Weights of a small GPT-style language model, trained from scratch on English Wikipedia: 13 layers, tied embeddings.
MLP neurons of a small language model. Each row is named by its layer, matrix (up: input weights) and neuron, and shows model dimensions 757-884. Each number is 50 + 10 x the weight over its row's rms, rounded and kept within 0 to 99.
A block is one neuron, or neurons of one layer that tend to fire together. After each block is what it responds to, as a language model described it from the Wikipedia text at the highest values.

L2.up271:51 55 44 57 57 38 50 47 60 48 53 53 41 54 50 63 30 40 42 51 59 37 43 57 56 47 57 62 26 30 51 40 63 55 64 60 54 48 54 62 42 50 44 48 53 48 45 48 41 58 59 46 47 50 65 60 49 44 38 60 52 48 55 43 75 46 63 40 39 48 55 48 68 57 53 79 50 45 28 53 49 49 53 38 59 51 55 78 62 53 47 43 56 55 49 42 51 35 39 54 42 35 66 55 48 53 36 53 55 51 60 49 64 54 54 54 46 52 49 67 55 46 35 67 51 34 45 35
L2.up623:59 38 56 53 47 29 42 56 57 49 55 46 54 52 51 60 53 37 50 66 53 35 34 47 33 32 40 41 50 57 52 43 33 27 53 62 63 59 47 56 42 67 43 55 51 34 50 41 46 42 26 62 50 44 46 49 57 54 54 61 44 62 51 49 51 58 54 54 56 65 55 37 40 50 58 40 45 41 49 50 37 47 48 41 62 59 63 64 62 55 52 45 34 56 47 37 46 34 44 39 41 53 56 47 26 44 43 55 56 54 53 53 40 54 50 42 57 51 29 46 46 50 56 55 68 29 50 48
L2.up1406:48 61 36 67 57 49 41 48 53 44 38 42 52 46 45 49 40 42 56 60 60 48 45 47 29 43 51 59 29 40 43 35 71 53 55 56 47 36 47 49 51 60 51 55 42 47 37 50 50 51 49 46 42 50 54 55 31 35 46 35 51 45 58 49 47 62 51 48 59 48 50 48 48 54 41 47 38 38 49 63 50 39 39 48 37 48 56 77 50 58 61 46 57 51 27 43 42 44 56 39 47 49 48 51 50 67 33 54 42 57 59 44 35 61 54 43 44 60 41 65 41 29 53 60 63 43 69 50
L2.up1602:46 56 45 57 53 43 42 49 60 51 44 56 32 36 49 63 31 29 49 49 49 48 44 64 59 41 50 47 34 35 61 45 54 57 55 63 50 51 63 56 35 28 51 58 38 50 37 53 29 55 57 51 48 51 66 51 42 56 50 63 63 46 56 54 64 56 49 43 46 60 50 60 71 46 46 73 49 38 46 58 51 49 48 39 57 61 46 65 54 56 52 31 52 46 49 41 38 43 56 60 49 45 57 43 57 54 22 39 49 43 55 63 46 57 56 53 48 51 55 63 46 51 41 69 46 43 41 41
L2.up2076:49 60 40 49 61 49 73 38 41 50 55 54 35 49 44 66 32 65 49 53 60 46 50 63 63 51 43 61 29 47 53 49 35 57 54 47 59 60 56 60 37 47 55 55 48 51 41 50 46 57 45 44 47 58 70 62 52 59 46 67 61 44 53 54 72 49 57 49 56 45 49 39 69 50 39 75 50 43 41 55 42 46 56 34 51 53 55 59 56 66 42 43 54 47 46 42 55 38 51 42 57 43 54 48 34 55 30 52 57 64 45 48 46 67 63 65 53 51 57 64 54 33 49 60 60 43 54 56
L2.up2098:58 52 46 52 53 38 56 46 71 43 38 58 43 53 49 60 49 44 52 47 61 35 37 59 58 57 67 49 36 38 53 41 54 53 55 56 59 49 58 64 42 46 35 54 54 56 40 51 44 62 52 52 58 38 48 50 52 42 29 56 60 46 49 37 75 56 54 50 40 50 48 41 56 56 50 69 48 35 26 59 48 49 44 48 62 56 58 79 41 54 48 44 56 56 45 49 53 33 48 47 62 39 60 54 41 54 31 43 56 51 53 42 57 63 55 68 43 53 60 67 41 39 45 74 47 41 42 49
L2.up2241:31 65 58 60 54 53 55 46 66 47 41 45 22 53 42 44 40 43 45 52 52 60 70 54 52 55 44 52 51 17 67 48 51 48 54 46 62 61 58 53 46 41 59 50 34 42 55 51 52 32 62 44 45 58 51 53 38 67 53 61 67 50 58 50 49 46 55 46 40 62 65 58 57 38 42 68 47 39 53 37 41 37 55 20 55 46 52 46 62 32 57 31 56 68 51 43 53 57 42 64 69 43 55 56 39 60 50 57 41 71 72 66 36 47 53 51 55 50 37 39 54 49 63 68 45 35 57 66
L2.up2368:59 53 67 51 57 48 49 51 50 55 45 45 58 49 56 61 50 44 57 62 56 61 39 53 46 49 55 60 26 40 56 38 44 51 49 52 57 46 60 51 30 45 47 56 53 64 37 47 36 49 58 46 56 46 68 55 40 57 45 59 66 60 50 55 71 49 48 46 44 60 46 52 63 56 47 71 57 33 28 66 58 37 47 54 53 60 45 66 47 45 63 37 54 44 47 51 50 39 41 51 42 32 49 61 51 58 33 65 53 41 60 65 52 69 53 60 27 50 59 56 53 56 44 64 34 39 42 42
Responds to: Compound head nouns. Common nouns closing a modifier-plus-noun phrase, especially in history, transport, military and entertainment text: prison camp, ferry service, Broadway musical.

L9.up210:47 55 62 44 53 45 63 59 55 61 46 65 45 49 76 46 42 40 60 35 47 48 61 37 45 41 54 48 39 49 29 40 38 39 53 53 62 51 46 39 38 56 39 38 59 39 45 23 59 43 37 44 38 24 46 48 39 44 56 64 47 37 51 46 52 71 40 55 29 55 52 31 47 54 51 64 38 39 53 39 49 49 56 38 49 45 55 62 66 44 48 51 53 49 40 43 54 35 51 56 65 52 50 53 53 61 64 49 44 58 66 48 58 48 45 76 56 59 51 58 38 55 58 70 64 66 62 72
L9.up633:39 52 51 48 75 41 38 43 43 64 43 50 56 62 53 54 53 24 33 46 57 62 54 56 49 35 38 43 52 48 40 45 47 51 42 63 52 57 66 54 64 59 63 46 44 30 66 33 52 58 48 52 47 41 41 53 54 60 69 66 43 55 55 59 48 63 37 56 55 52 35 56 53 47 66 34 49 31 63 53 48 50 25 49 53 44 48 53 44 29 30 58 57 37 38 46 49 54 47 52 58 39 37 52 40 48 50 52 51 55 45 49 57 48 44 74 52 56 50 48 50 51 49 37 48 41 45 48
L9.up815:65 60 67 44 44 54 51 55 56 50 44 43 41 55 29 36 56 58 43 67 58 52 66 30 26 45 56 61 51 46 37 41 59 55 53 70 51 62 26 52 35 59 52 73 45 47 50 34 44 59 58 44 58 38 36 28 30 49 58 48 44 38 50 37 48 36 39 43 39 34 57 53 56 61 56 48 43 41 48 47 45 49 45 48 53 43 50 54 71 22 58 59 49 44 38 64 37 44 40 51 49 46 57 37 54 52 43 49 45 53 60 57 29 41 62 75 40 56 32 49 49 52 57 55 37 64 33 35
L9.up2287:14 44 47 58 61 55 41 48 60 47 42 50 52 43 58 45 60 45 44 14 53 47 57 64 45 48 60 77 55 49 52 33 60 42 34 67 70 46 42 52 24 56 58 48 57 50 49 37 38 45 54 69 28 45 51 57 44 35 58 69 57 55 61 46 48 67 57 58 52 50 47 59 60 58 48 55 45 47 64 41 46 56 54 35 42 51 51 42 56 40 56 43 59 65 35 49 61 52 46 52 57 47 42 52 47 56 35 64 21 47 55 59 54 51 51 76 51 53 41 48 43 48 71 38 46 41 50 55
Responds to: Degree words before adjectives. Degree adverbs such as too, very, most, less, and linking verbs such as considered, become, deemed, placed right before an evaluative predicate adjective.

L3.up1809:47 66 52 54 62 47 41 43 63 50 47 62 47 61 38 50 35 59 56 56 43 43 48 52 44 53 48 54 41 28 43 40 38 54 41 50 59 40 55 43 47 58 65 70 40 43 55 61 41 44 46 65 43 30 66 57 18 47 48 52 58 48 42 41 47 52 65 49 43 57 48 52 62 45 46 45 52 31 42 33 55 44 28 59 54 40 54 60 45 60 36 53 50 53 35 34 57 42 56 38 52 43 47 53 24 59 46 47 58 65 64 49 43 42 66 62 58 65 51 45 44 41 49 58 53 56 67 63
L3.up3074:39 50 58 51 60 58 38 38 55 60 50 47 42 56 41 43 29 48 67 62 43 59 40 68 56 46 42 63 47 39 58 41 46 48 49 56 56 47 68 54 46 54 49 54 17 59 47 51 40 56 51 63 48 41 62 59 26 43 56 52 67 47 47 47 48 51 63 52 57 53 31 45 43 37 64 42 66 48 44 46 42 35 38 47 58 31 48 63 54 74 39 54 40 57 43 43 79 34 58 55 55 37 33 68 46 61 43 54 46 54 53 57 37 32 46 54 42 58 56 48 52 46 55 48 30 42 55 41
Responds to: Head noun of descriptive phrases. Fires on the last token of a category noun, often a role or occupation, that ends a descriptor before a name or of-phrase, such as rapper, philosopher, team, blog.

L9.up131:51 50 63 53 44 33 42 43 73 55 41 47 56 66 43 56 38 69 60 56 49 50 33 61 35 46 62 59 58 25 50 47 53 54 60 58 68 51 52 60 37 53 48 69 59 49 41 43 47 67 64 63 52 28 63 80 36 46 44 69 42 46 47 52 52 47 54 53 56 56 36 41 51 38 63 51 51 60 45 63 39 38 34 54 42 47 69 37 54 52 58 51 44 61 43 63 58 44 54 39 54 44 40 55 40 55 50 60 56 69 57 31 34 40 34 54 41 46 43 53 30 50 76 44 55 45 60 56
L9.up1069:42 60 63 63 49 36 41 52 43 60 46 31 40 48 69 41 47 57 43 48 65 40 42 28 49 36 53 53 52 39 57 39 41 59 55 50 67 34 61 48 56 72 34 53 64 54 38 20 55 47 52 44 50 46 45 54 42 49 53 46 47 44 51 58 50 45 38 43 40 57 53 42 38 46 49 20 54 32 32 48 45 44 50 38 39 55 43 37 67 45 41 49 61 39 42 43 40 30 39 49 49 59 66 50 28 48 48 57 65 43 69 51 48 49 46 59 58 57 48 62 63 41 53 55 53 57 51 60
L9.up1772:63 43 54 51 44 32 32 36 71 76 44 55 57 38 54 43 42 42 46 44 46 59 48 52 45 53 41 55 52 54 59 60 43 56 47 51 50 53 55 40 46 67 35 51 30 68 57 48 55 43 58 66 58 35 42 50 31 32 43 49 49 53 55 43 54 46 51 47 60 37 49 46 56 66 46 65 41 56 65 57 53 43 61 41 46 40 69 52 39 27 60 51 65 60 46 53 57 43 39 50 64 52 53 44 56 61 34 68 50 57 57 63 35 57 32 63 60 55 28 60 66 55 66 69 56 39 41 51
L9.up2164:57 49 36 49 35 43 56 51 55 61 41 32 57 57 53 38 50 70 56 56 48 38 40 59 43 39 65 41 59 47 47 36 52 54 38 42 69 60 45 47 52 45 57 58 52 50 70 68 32 39 46 50 51 40 61 32 37 56 35 64 59 41 29 42 46 41 50 66 47 42 40 50 58 36 71 31 46 66 66 38 61 48 13 66 62 65 61 54 56 59 51 29 46 54 57 49 60 64 65 44 43 58 31 42 57 49 49 50 52 52 62 35 41 36 54 37 47 49 55 55 48 57 63 38 45 49 44 59
Responds to: Counted plural nouns. Plural head nouns, mostly right after a number, strongest for games or years in sports-career bios ("playing 15 games", "played for eight years"), weaker for ships, programs, conditions.

L3.up1887:47 44 69 39 70 57 46 29 72 49 48 51 38 72 58 48 56 61 44 44 45 54 47 63 65 54 57 39 55 54 42 50 43 46 52 31 44 27 52 53 46 45 44 48 61 65 49 37 46 71 51 60 36 41 57 43 47 44 51 52 50 43 45 50 52 58 46 52 40 61 60 28 29 51 36 44 39 61 29 45 40 46 22 47 55 57 67 39 38 35 41 54 63 26 38 56 41 47 45 38 54 49 52 54 49 46 61 66 47 46 56 54 60 49 46 49 51 57 38 30 42 50 47 46 59 48 34 51
L3.up2479:45 34 67 58 64 50 43 60 45 71 40 56 42 62 45 53 54 45 56 23 43 47 51 63 63 46 50 50 59 60 38 47 36 46 42 46 52 25 61 36 49 42 39 58 57 55 60 57 41 51 52 49 53 33 47 37 44 44 41 46 46 45 47 53 29 45 65 57 42 40 43 38 31 46 65 48 56 53 38 52 60 51 35 66 70 66 50 40 64 53 56 45 61 51 43 47 53 34 66 43 42 53 42 49 44 60 45 32 49 33 39 46 43 39 50 33 46 57 51 52 40 50 52 58 40 62 52 47
Responds to: Mid-word name pieces. Short subword pieces inside rare or foreign words, mostly proper names just after a capitalized first piece, e.g. Z-ed-ong, O-f-akim, Gu-er-chais.

L2.up32:56 54 58 60 48 45 40 77 48 39 48 49 46 45 45 43 45 45 51 48 50 42 39 67 46 49 36 45 54 50 57 50 43 42 50 48 42 59 46 48 43 33 50 37 43 56 48 42 76 57 41 52 44 54 50 65 54 50 60 54 35 37 48 52 49 53 51 35 47 64 71 44 60 27 68 51 48 48 45 29 45 50 47 44 41 47 57 61 49 55 51 61 42 44 54 44 48 49 55 45 48 57 57 50 39 46 41 47 62 42 67 52 48 41 54 56 32 51 51 53 50 40 50 40 28 46 58 70
L2.up487:33 44 54 65 41 45 50 51 42 47 46 53 27 54 53 49 54 38 41 48 52 38 20 32 43 35 59 54 50 32 54 53 52 48 53 49 41 25 47 57 47 52 60 56 51 42 56 52 50 61 59 47 43 49 44 38 52 54 49 53 53 21 67 50 55 35 61 44 60 42 33 49 60 66 58 35 42 46 53 55 64 54 40 41 46 40 39 56 56 61 63 43 71 54 44 41 67 47 41 37 54 51 49 53 38 53 49 41 49 63 53 32 50 43 51 50 49 57 42 57 62 47 45 28 49 50 46 60
L2.up694:47 60 57 59 53 56 53 44 36 48 48 58 37 40 48 57 65 48 48 55 48 34 41 42 37 52 54 50 40 16 52 48 50 33 47 35 41 56 39 45 46 53 39 49 66 48 33 38 46 39 61 52 60 54 53 40 53 71 60 39 69 58 56 56 49 48 49 49 35 39 51 57 49 53 56 46 67 32 55 74 60 47 34 27 45 35 48 51 40 59 54 35 71 54 48 52 54 38 43 62 57 56 44 57 51 60 43 64 53 46 55 55 53 61 55 59 41 59 32 48 42 59 47 46 35 46 44 45
L2.up1746:54 58 41 62 45 55 67 42 51 63 42 48 59 49 58 49 51 57 52 47 53 34 31 39 70 66 54 55 61 36 45 42 52 66 49 42 43 42 45 57 37 57 42 37 38 49 41 45 35 42 65 52 63 56 47 42 45 58 44 54 49 53 56 44 55 36 64 41 49 34 61 43 52 46 39 57 55 53 48 66 53 47 61 36 22 40 44 64 44 65 51 42 56 53 48 46 51 46 41 55 50 48 58 58 54 56 36 63 51 35 44 45 41 41 53 25 53 59 55 47 57 66 61 42 49 42 39 48
L2.up1775:48 41 45 52 47 47 56 66 80 53 49 45 45 54 52 42 40 34 45 59 45 54 58 52 70 54 35 44 50 50 59 40 53 57 52 59 37 49 48 53 46 63 54 43 36 46 48 47 30 41 52 39 40 60 47 58 39 45 58 39 49 57 64 45 64 50 47 62 50 55 64 47 55 63 55 63 72 55 69 41 81 40 47 53 40 37 44 66 52 38 55 58 50 36 54 53 27 46 57 54 58 43 47 55 51 52 53 65 55 47 45 33 53 55 56 55 53 60 55 60 56 56 55 54 38 39 38 44
L2.up2001:59 43 55 70 60 55 37 38 58 49 47 55 53 57 39 56 50 29 61 37 50 48 55 43 38 62 49 40 49 64 58 46 56 67 66 46 45 56 45 51 61 39 27 43 63 55 56 62 64 53 38 33 55 63 44 51 42 54 47 38 41 47 46 64 52 53 52 59 38 56 72 49 36 51 55 44 47 40 54 63 51 37 33 62 56 36 53 58 66 66 45 40 53 54 40 46 61 46 56 39 32 45 55 43 50 58 37 63 46 54 56 38 43 63 49 84 45 57 45 70 38 27 61 31 72 46 54 43
L2.up2425:45 64 63 55 50 49 57 43 58 55 55 72 39 58 61 61 59 48 56 47 66 46 38 37 61 61 44 64 46 24 48 48 47 46 45 48 44 50 50 48 55 46 48 46 44 46 40 35 57 55 54 50 57 66 61 54 61 68 41 51 56 79 54 49 46 38 60 47 46 57 54 70 40 53 40 56 62 26 42 66 57 49 48 34 33 45 52 62 44 49 53 45 65 42 50 45 49 42 34 54 63 45 35 59 33 57 39 58 51 42 50 43 53 54 48 68 45 51 57 61 56 60 57 50 44 48 40 49
L2.up3022:64 49 57 68 48 37 45 55 31 46 47 40 45 50 47 56 26 47 50 28 57 39 43 51 61 45 44 42 42 47 44 39 56 63 34 39 41 53 51 32 55 62 39 29 43 29 42 42 37 54 49 56 56 52 43 53 47 46 57 43 35 54 62 62 59 34 49 51 50 38 48 62 62 59 55 27 83 38 39 54 60 54 44 39 50 33 29 64 47 53 41 49 61 41 43 46 48 41 51 45 56 45 58 48 54 60 38 42 45 57 46 45 41 30 41 55 28 60 54 53 55 44 58 50 37 47 45 41
Responds to: Word-completing final pieces. Final token piece that completes a word split into several pieces, such as demol-ish-ing, recogniz-able, Wall Street, or trailing digits in numbers like 203,531.

L3.up2167:28 63 52 72 61 35 70 43 43 46 58 47 56 28 39 51 45 49 41 67 39 40 56 48 61 42 44 50 42 49 49 44 52 53 55 49 48 48 54 59 59 62 69 52 35 64 38 44 44 27 41 55 47 57 63 53 50 54 49 52 49 45 51 63 59 64 62 53 42 31 42 50 60 62 56 62 53 54 40 29 48 40 44 48 54 44 55 50 61 53 31 42 50 50 41 43 65 49 48 49 53 34 53 53 43 55 37 44 46 67 35 46 38 46 62 44 37 62 51 47 50 28 50 39 58 51 51 54
L3.up3399:59 51 51 56 66 52 53 56 57 55 50 52 49 44 19 51 45 43 64 50 44 45 55 63 59 64 35 67 35 58 46 44 52 49 56 53 75 60 53 46 57 44 49 60 49 43 44 33 50 34 55 68 43 39 54 62 46 40 53 47 66 52 44 42 48 26 64 66 32 45 66 52 53 61 49 44 59 45 51 32 55 40 33 44 48 40 69 57 66 38 50 34 59 56 38 41 76 33 45 53 63 33 31 39 67 62 67 50 46 45 61 41 52 54 58 51 60 62 52 51 46 53 37 56 31 63 59 56
Responds to: Word-final subword pieces. Final piece of a word split into several tokens, such as the end digits of numbers in tables (10,4-12), code letters (CR-O), and suffixes (review-er, citiz-en).